config.yaml
norm_eps: 1e-05
tie_embeddings: false
init_std_o: 0.0
beta2: 0.98
warmup_steps: 331
final_lr_fraction: 0.0
seq_len: 2048
MLP neurons of a small language model. Each row is named by its layer, matrix (down: output weights) and neuron, and shows model dimensions 0-127. Each number is 500 + 50 x the weight over its row's rms, rounded and kept within 0 to 999. Numbers have three digits each.
A block is one neuron, or neurons of one layer that tend to fire together. After each block is what it responds to, as a language model described it from the Wikipedia text at the highest values.

L3.down1181:439416492439511506549462610535590431486484467536515432464494484474617453438544392477491610482468528507499500473549548475469430499486447506515492449564539513485545579492512496405524534470558382446580500544406470595431485589517536588478604471530407533586569500446562435536496515568490567446450501442474409523578457437534399450415468568529512610431589560420540429514452460498469539409597
L3.down1896:595497516483445569496484577599443474551467484506430539408523440457466542498518524473448551428476516553487504607477435499503473356493537615506508460460483499447569462479504535515486451489493431555480444546408475533547534500551500419406492486454422455488532479560467383534451504556509462446487512542502569498548451418515512412523517487438376550458466520542500458498550435562456465439484
L3.down1944:505401506583536502538560487499597465493523516480556414549579577450515524521512552546488517592499498431509504531571586502496511572409493413463510555552495516475522509432386570531446516513514486571527432458508495544352519525446426417486520559559535525464486498489470535471497499439640537525512454556489494480560564603428472420495521458500474451505487616503465479482543421491489449515544
L3.down2822:422524483542571515460476491437493472508546545491441512529520498439535467590487506519522552527465430576512499581608430476438537441471554500475444500471488538548452533519460531502474549548525444478623523523490399550461493478591477468482542485540434584479451522561484434402573565536586474534443491619451414448487460502539471573485567499552492573558433592404484518523480433499468502410453
Description: Fires on "an" (also word-start "An" pieces like anxieties, ancestral, Anatole) and other predicate openers after is/was, e.g. "is an", "was an", "highly".

L2.down826:500442452478375528417508551477549554365562548451509509405487512400524458576565544588539561486553460459615481520470510527428578481463486596490516464625433522537439516384543541492456614497452459491497426427613489596516458491533377484518467442437456496468489473498540443454473513488611510485580527532546552451402537536514573534508486482528539461513479484513496524490488493462519542477446
Description: Modal or auxiliary words right before a main verb, such as can, would, could, may, will, infinitive to, and n't/not; occasionally mid-word name fragments.

L4.down255:430440527509489506555451433460580473466444448587546513500468637555487534471467518595497509448489552531536545557465537549462517383473473509400478467497480480443438458491552562460496476439551534497620532467548432469480526458487524492500479496494472498536518508469428414528525481484465519504511534525551506513542394495537572497494483504562533527588580482539476438481482507439582302521578
L4.down488:526591478490409497457550479449445501475532475531449473480424526517448539578551547458455457496410513553515496508574512581549520519543465561495518468491489516475559500577476510475470461486457644518496471451540466461540548625562491610570465471596418420503433518486424561540492437394494493424520524414567519632485424528537445486566487483451446463485470478482551486507489502432411578520468
L4.down743:514483499598456457532532533492496492515626512499489412503581488625499485459532425505531514519409472610531534392578611494560472524443449472438436536567459486479468545454449444475583439630502478454607546551527526488405565545512423506561497535573651477602525501563543515524462449477542546433424482597530463542531480525487428509511432412527484502571466417517531524513523442470575509517525
L4.down744:491526554477429503473497428484493537494458465411514493469446484532510509449535472516476497496487440527462430436435512558527440597493456532539503620560466522479459526574457414539542463549559596401469520493448496474452548432470462544491511596495483570472457485566509514494442513598489473497517531563458532512645464472483478433537471589417407508479462498476322562444444498461493510465529
L4.down823:552477484505572587494590429418651483500467447553578423556526474489435472572419571521519570501465490522524457464471506526488517491504595493486565493605433543534519481438499535520459500590533562497423557490540510597569503542560454455491505508536485500505575435544499460496499522497530432496500580476488458522511450447438521542551499485537534618463556561492487457574526390536444536459527
L4.down1371:524491486517526452539529502463535438485478591479495509537495417478437423479586445432502586531510535552502448591557496452529481523505535440495486501550506574489560543474527425545622536476489443400544537607498483449533477508560532498485473521503454534524445532529582550461475493576465445543494545513551554500603486448503471519483437434476434484490426394435486485519470523482491517454572
L4.down1396:563545499500488501493558540475425547452444567523463569458537447501415538487438501563457452461468511553424602418460555518496537425494455505418502454534479528467498497494540554495547498458534548535511482536530487455495492561491451497479420443615479474573424461418461474518526439489561627439560563490463480532551566597577448424539497560494508617468501532538516526644548463549484532539566
L4.down1418:395532484485498458522519622521491506447487486485455483440572503379506526455478533446433598492471527509454430515524483518487507575508472554536585578445527474522413616479581430487463498462562450470582441458484472530494459446545469504487504420499583460513563495470462455447484430464528482546502467444491553484427509532493522444549530491413540551543509426549527602567505483432510546489508
L4.down1421:567511552458440494478559525484563451613462517464497555529552574426505394534433462460439536504405515570471519488522565450491464467450487468506484557466410445583576507506523483529490497422501560442613414528454454467490433482573542522487463496568552504552553435520474436546510448485534521601503551509491436530528456451452482456528494458477444481398467492504546508487484550514472429451550
L4.down1481:578540522542451509450475463571414554488435522492503491514440416468386542536536484480530553519503592462456467531463416440554496424513548549511567506484567373526512461529447568588462538576488426480549474540552422494507486518464561503379474556457514459560534527514434469532531433514571464473585525543495465515560628471460557445496559535398468522428474540558468549477611504503448460551512
L4.down1567:462398457557577452509401525481594471495476537470609473506603474457465486502496541481466548566511529505515463515382556434479488591475509524486459587561426478448583490526387575488466533487421557479526475546559406387451460541444498497404540470573522539512481573549503493482526491430473495421419497514499433532464518560503423506433459454584549497587529554499509497496481469489485490405523
L4.down1627:518519561494439461479497477501524475421560647473567500520558550478445481517620576428388416447501526444530515493498424493539469522561431488525510524586504512564402544574469492528512501421564538419488416539400462514492463539604494545438480512524456516487550516480537527522481437580491457461498631573491523492541439406508470483487528474423530488493493439522539550435423460524443557480439
L4.down1638:507478535536511446534541460501485546520528462574543550539475485586476560554523398514510549470507408561439405529502468503474485478560473533465570492468447469502567489515476537538450547468554518514421450459480504570369502401508540569532440483522496467442427442502484521609499478518528567473448479571527483521518537530523420465579551406400543507517546508459478467461515531516557484469478
L4.down1724:533491490539523539562627429571493425533445508485504541468550485457501518497563483390379486495484520485524542576490534469464560516454527441468523552562424469461597538482476491548539512432537453515535467444498517473458495555455506546492567409516495482513541540535463505512496484499470493604540490504462518503387532515627469456493427413575557429433521498504463471565555550563595494538533
L4.down1793:470592543459449467505511510502513478511504473564493650505533475535417431496453487626461581504455453436486450558525527525497487499445453411547482496494564437556500484496529516511531522488601542488519502534538383450561504494432510458536454465479620543532508527494449474507491463538489533612488459567448515557551502522522420388584564478505416462479493468493540574497451522549431505526556
L4.down1827:521517541492414540541487501513426548462561512507527555434478459507569440442415427461425510495455450561514473494563551565489465510500530470546372429554507491507565408512485535534617560470529494494565523480492436456460458543622464523460532482461550481565404558524543537624515488551413488541486587438573456445517557458474455467583433507439538595461448395500468513459524498522428564576436
Description: The article an opening a descriptive noun phrase, often after is/was (is an agile, was an error), plus quantifiers, numbers and adjectives in that slot (first, five, 11,000, strong).

L4.down180:448460506536547472412520516509442498552558455612413507546486523492442575481553433452550525504511462512565536333486464546491453472414508557408458511572580521437463485485495516497454523554539582481561564538500488460556456453487466430481498505445551554412474603491553456417455385457411567439337540536495490498559524465501612497502517488492423532433417515564553419591493470399525375517424
L4.down244:433430480544464492618458571575522464530497469492567484420452540499423536513405508553477466463460548474496550487575510468503548460563474511508424492513549521535501570484484482528461508522540490443466451528510511454469605480563493447410469497517595439520507530423494542536541557473471468461554517544499517523520443523516515562373589429513450542513481501567482426543448563426606471501444
L4.down384:494508513538518513480553429466491431586521548529459505504480424470473544493504567422597505545346591503457442495484419483494564550522484581547524375584535497427505449559537489389490488480598558475557437536473474475489440485418417457532553557539512482442485519553537504446541467436419599413439465462419474491525501451447548506496502514533460556487513556485451484495454487634464567435466
L4.down655:510542476575543528515443436531555502519438559471462495512534542415499538455522529393502473493489510513501541545488486527516552419497512514449501523482525439412567500361552548456458478552548383435557587620525455590494495559514408478532574485550569484503506496496441540413570472577465482426334528539515482501437478490505468463453471470426487521514501483580497480469475447471448466425522
L4.down863:528446534529445477450409532534471425489482485559527477418515451554462480511418450582476503556533498502499554471584535514524444519560410504439487478509431583479565431482517410494466548522549499491619498465457462492464579432521421476525517502446501460539525432514536437404424523547495399468478458544511468584618518455468573501394504514482583563514407447535572515538441503512495556554570
L4.down977:546552489506436400589460545529497498563589484517423501542516488470396581536491510480525469525456505542556439556449532505551490476545514473490582472448530503447549501461495533503452554385407447471435459471501447498532466457508547554438509529486472543525498449420549550563498581542535547494556406427429498463524488559535574515486496466505510519424454603489411501509415562444467541550508
L4.down1238:531521482579504489405518469470554466490616411519498396404417656497466492550465476610529440478518463425473513476545494491522555444528555391539464477451552551469453518559534458473535553458483484537459485516459613524542485452567460466559584500430468475507571448464542467421464487465522479600520476468484606488496485628553526464392512476460563447542427494566564474434508640532465405483526
L4.down1311:437546488517536403555573603487519598513485393528409532568438417473476486438541424507551552410556465433416510538568603542543477509467462504436483506550527582543388580459557528415565462540460518457543547451585521430573504436500463532557488524476537505446541479497508485458495548525558434406453510479444532497480471531514563495455468571447521536464533520479408479501518480417495406385500
L4.down1781:508489458545526452487503488503564467442534536443478441470460530518555463543452422480460485429526549464467519465528468507514468595510469478403569479567519534392491497551567494540514549625516524426536512476468503501533513532560493538507513474568634548537490543484493504591521430507459515481493478492489530558456532552417422455520517453549402495563485478560410496542452427422536542518538
L4.down1794:556462509454480523497447585470512501519513592476436491515641631492483482500408464437504456446419516591536484464500506466531524487589498497488504566574371465406520510507452517533504442516483515533479535531552487553525469532504482526487521528507484516505389470378449501502534451504511405476590471462453564538483382448551518511494498463552495549542455523468588497434536530529466476611484
L4.down2015:474574496495514496476509541477565486512493448481508493448487571529489561466437530504554543407397472474458452474617494369458419438563490548460538459510423482484501499490496506488447469533599482468446487454430473418471499470488600620424435532536484582467473519525439436542412495546486551500407513493505556466549502500465509524517556559587434520504503551535423432409521469579394435427498
L4.down2451:439453503560409524464406586505385521537489458483509467520468502510527485484498588490568521501574493419486517593472493504490465472467471408565528515565561548468397445497477526477519546495431435548562478494497621508535520543533512411492496427530567551405543458511524559497566523522475466543505543507502456416448522546553513490512474506521574549516428500477510445541443566539497501492474
L4.down2555:511548436626488435475584464445473512489564513493496417504522510383468417441391531495546485376473535503546384562551452571517517463522506568488391576547464515553524528463565474450492514463453457417592452486501567440540571499583478474455449517487459463509485535539474489534501396631530516462590450493575468560546483524536512520443496472553490457598507415510496532470513537475456441570507
L4.down2646:518498527532439535473450520438528529553523547496519442433494517549593520554510475508466553427539489507493485424565490517522470510466507547463439544491522525439419490563468529542527405504490412575603453447482447499474470463498535523566488542519542489473511456439511581439460469522488489515587469408575545544572514483512406492478503477439615512517447532457591476560529596455487593435476
L4.down2879:524417448429430516473454541489428559479555514483537472381480551531557456611427534503483585380496599460591457552503395534504497515456513523484474476465455503476502551587490582557556599564549366444555471412455532512464455484548536481547393487450486545404515508455503491520467530562529518455414532473506640545517555468447552539452520509558485528518549492552510520529485495572514464540520
L4.down3015:502560487512472520432605453473558477574499420462397433474408471560463438475419550533561454491535541474466505475562596493465599461330491494462450537529453544496576463509466544513534597476463437444578591410537601525506465514509401394543500507516475508502577471564454417356468521529527498497547435506543523540574477598518580497438528509542569440540496471547551510532548497455434632467515
Description: Subject pronouns about to take a verb, especially first-person I opening a quotation or song title ("I'm so torn", "Now I'm in It"), plus it, they, would, and opening quote marks.

L2.down2010:537433443542591518478554543487589536558515460424497511546554423514583448513415461513480538566428475468504541529528678463392545452479466478557499524528529473528586466592516506506438526544538617529545489589576389503483530401527567494525535468564482624533460431469471470526530463451450472509505473550486467512521443425517581472594564378457535541464481566428500402502443479458441459479536
Description: Mostly the article "an" mid-sentence, as in "and an MBA" or "during an overseas", plus connectors like "and", "or", ";", "/".

L3.down114:445380460469485521551456503428441594473547427455495492467581532515569426488482408498374507522530536471531516519519565451468456613543498441400430591525512524550534505500525594483474504452499524521446528421529591492410602543492556508465479511521501445499517538535542451437430518532440465492501445563390530493367455496455486495557485427471500479493494431433449503493432475495473601521450
L3.down638:551569464539495510475508455496528527445461459490551433485534592497479527472533395409542537507458541521385464459575458491559441532453476501516586498544533502522553446485543482544484472510476518461536494584432527502525433445475569490579544541533513533540472469474492516441439520576479497464568479438491484444437504424421430435568426422535465520557463555570512442539532492475527383547511
L3.down933:477483459546532489517533461516549528413551505392476490488645526455590459530420505519412567507455472449439502488497490458509470506511401483570586513488445541453451515435387501383489576488476426447515538582500555449452397611443532482492554530485444539515582435500464414418493411496594504480514381497463542536432463508544537517485597557464503443453507567488562501540517456482527478462544
L3.down1810:555573409605555582386463497468475568469588523447462394563438526433486519418436494453626546488431463455480477566538576486526389494395526475528470453414449483508519542484469482489504450476464398476486630449553511449566542509433501504463430434496498464471519535525504587520471527489594388497471466524540569550498436507469507460502526580501543474479423528556460461598527460440486513519453
Description: The first token or word piece of a verb phrase right after a subject pronoun, auxiliary or infinitive "to", e.g. you're, to lo(ot), were re(united).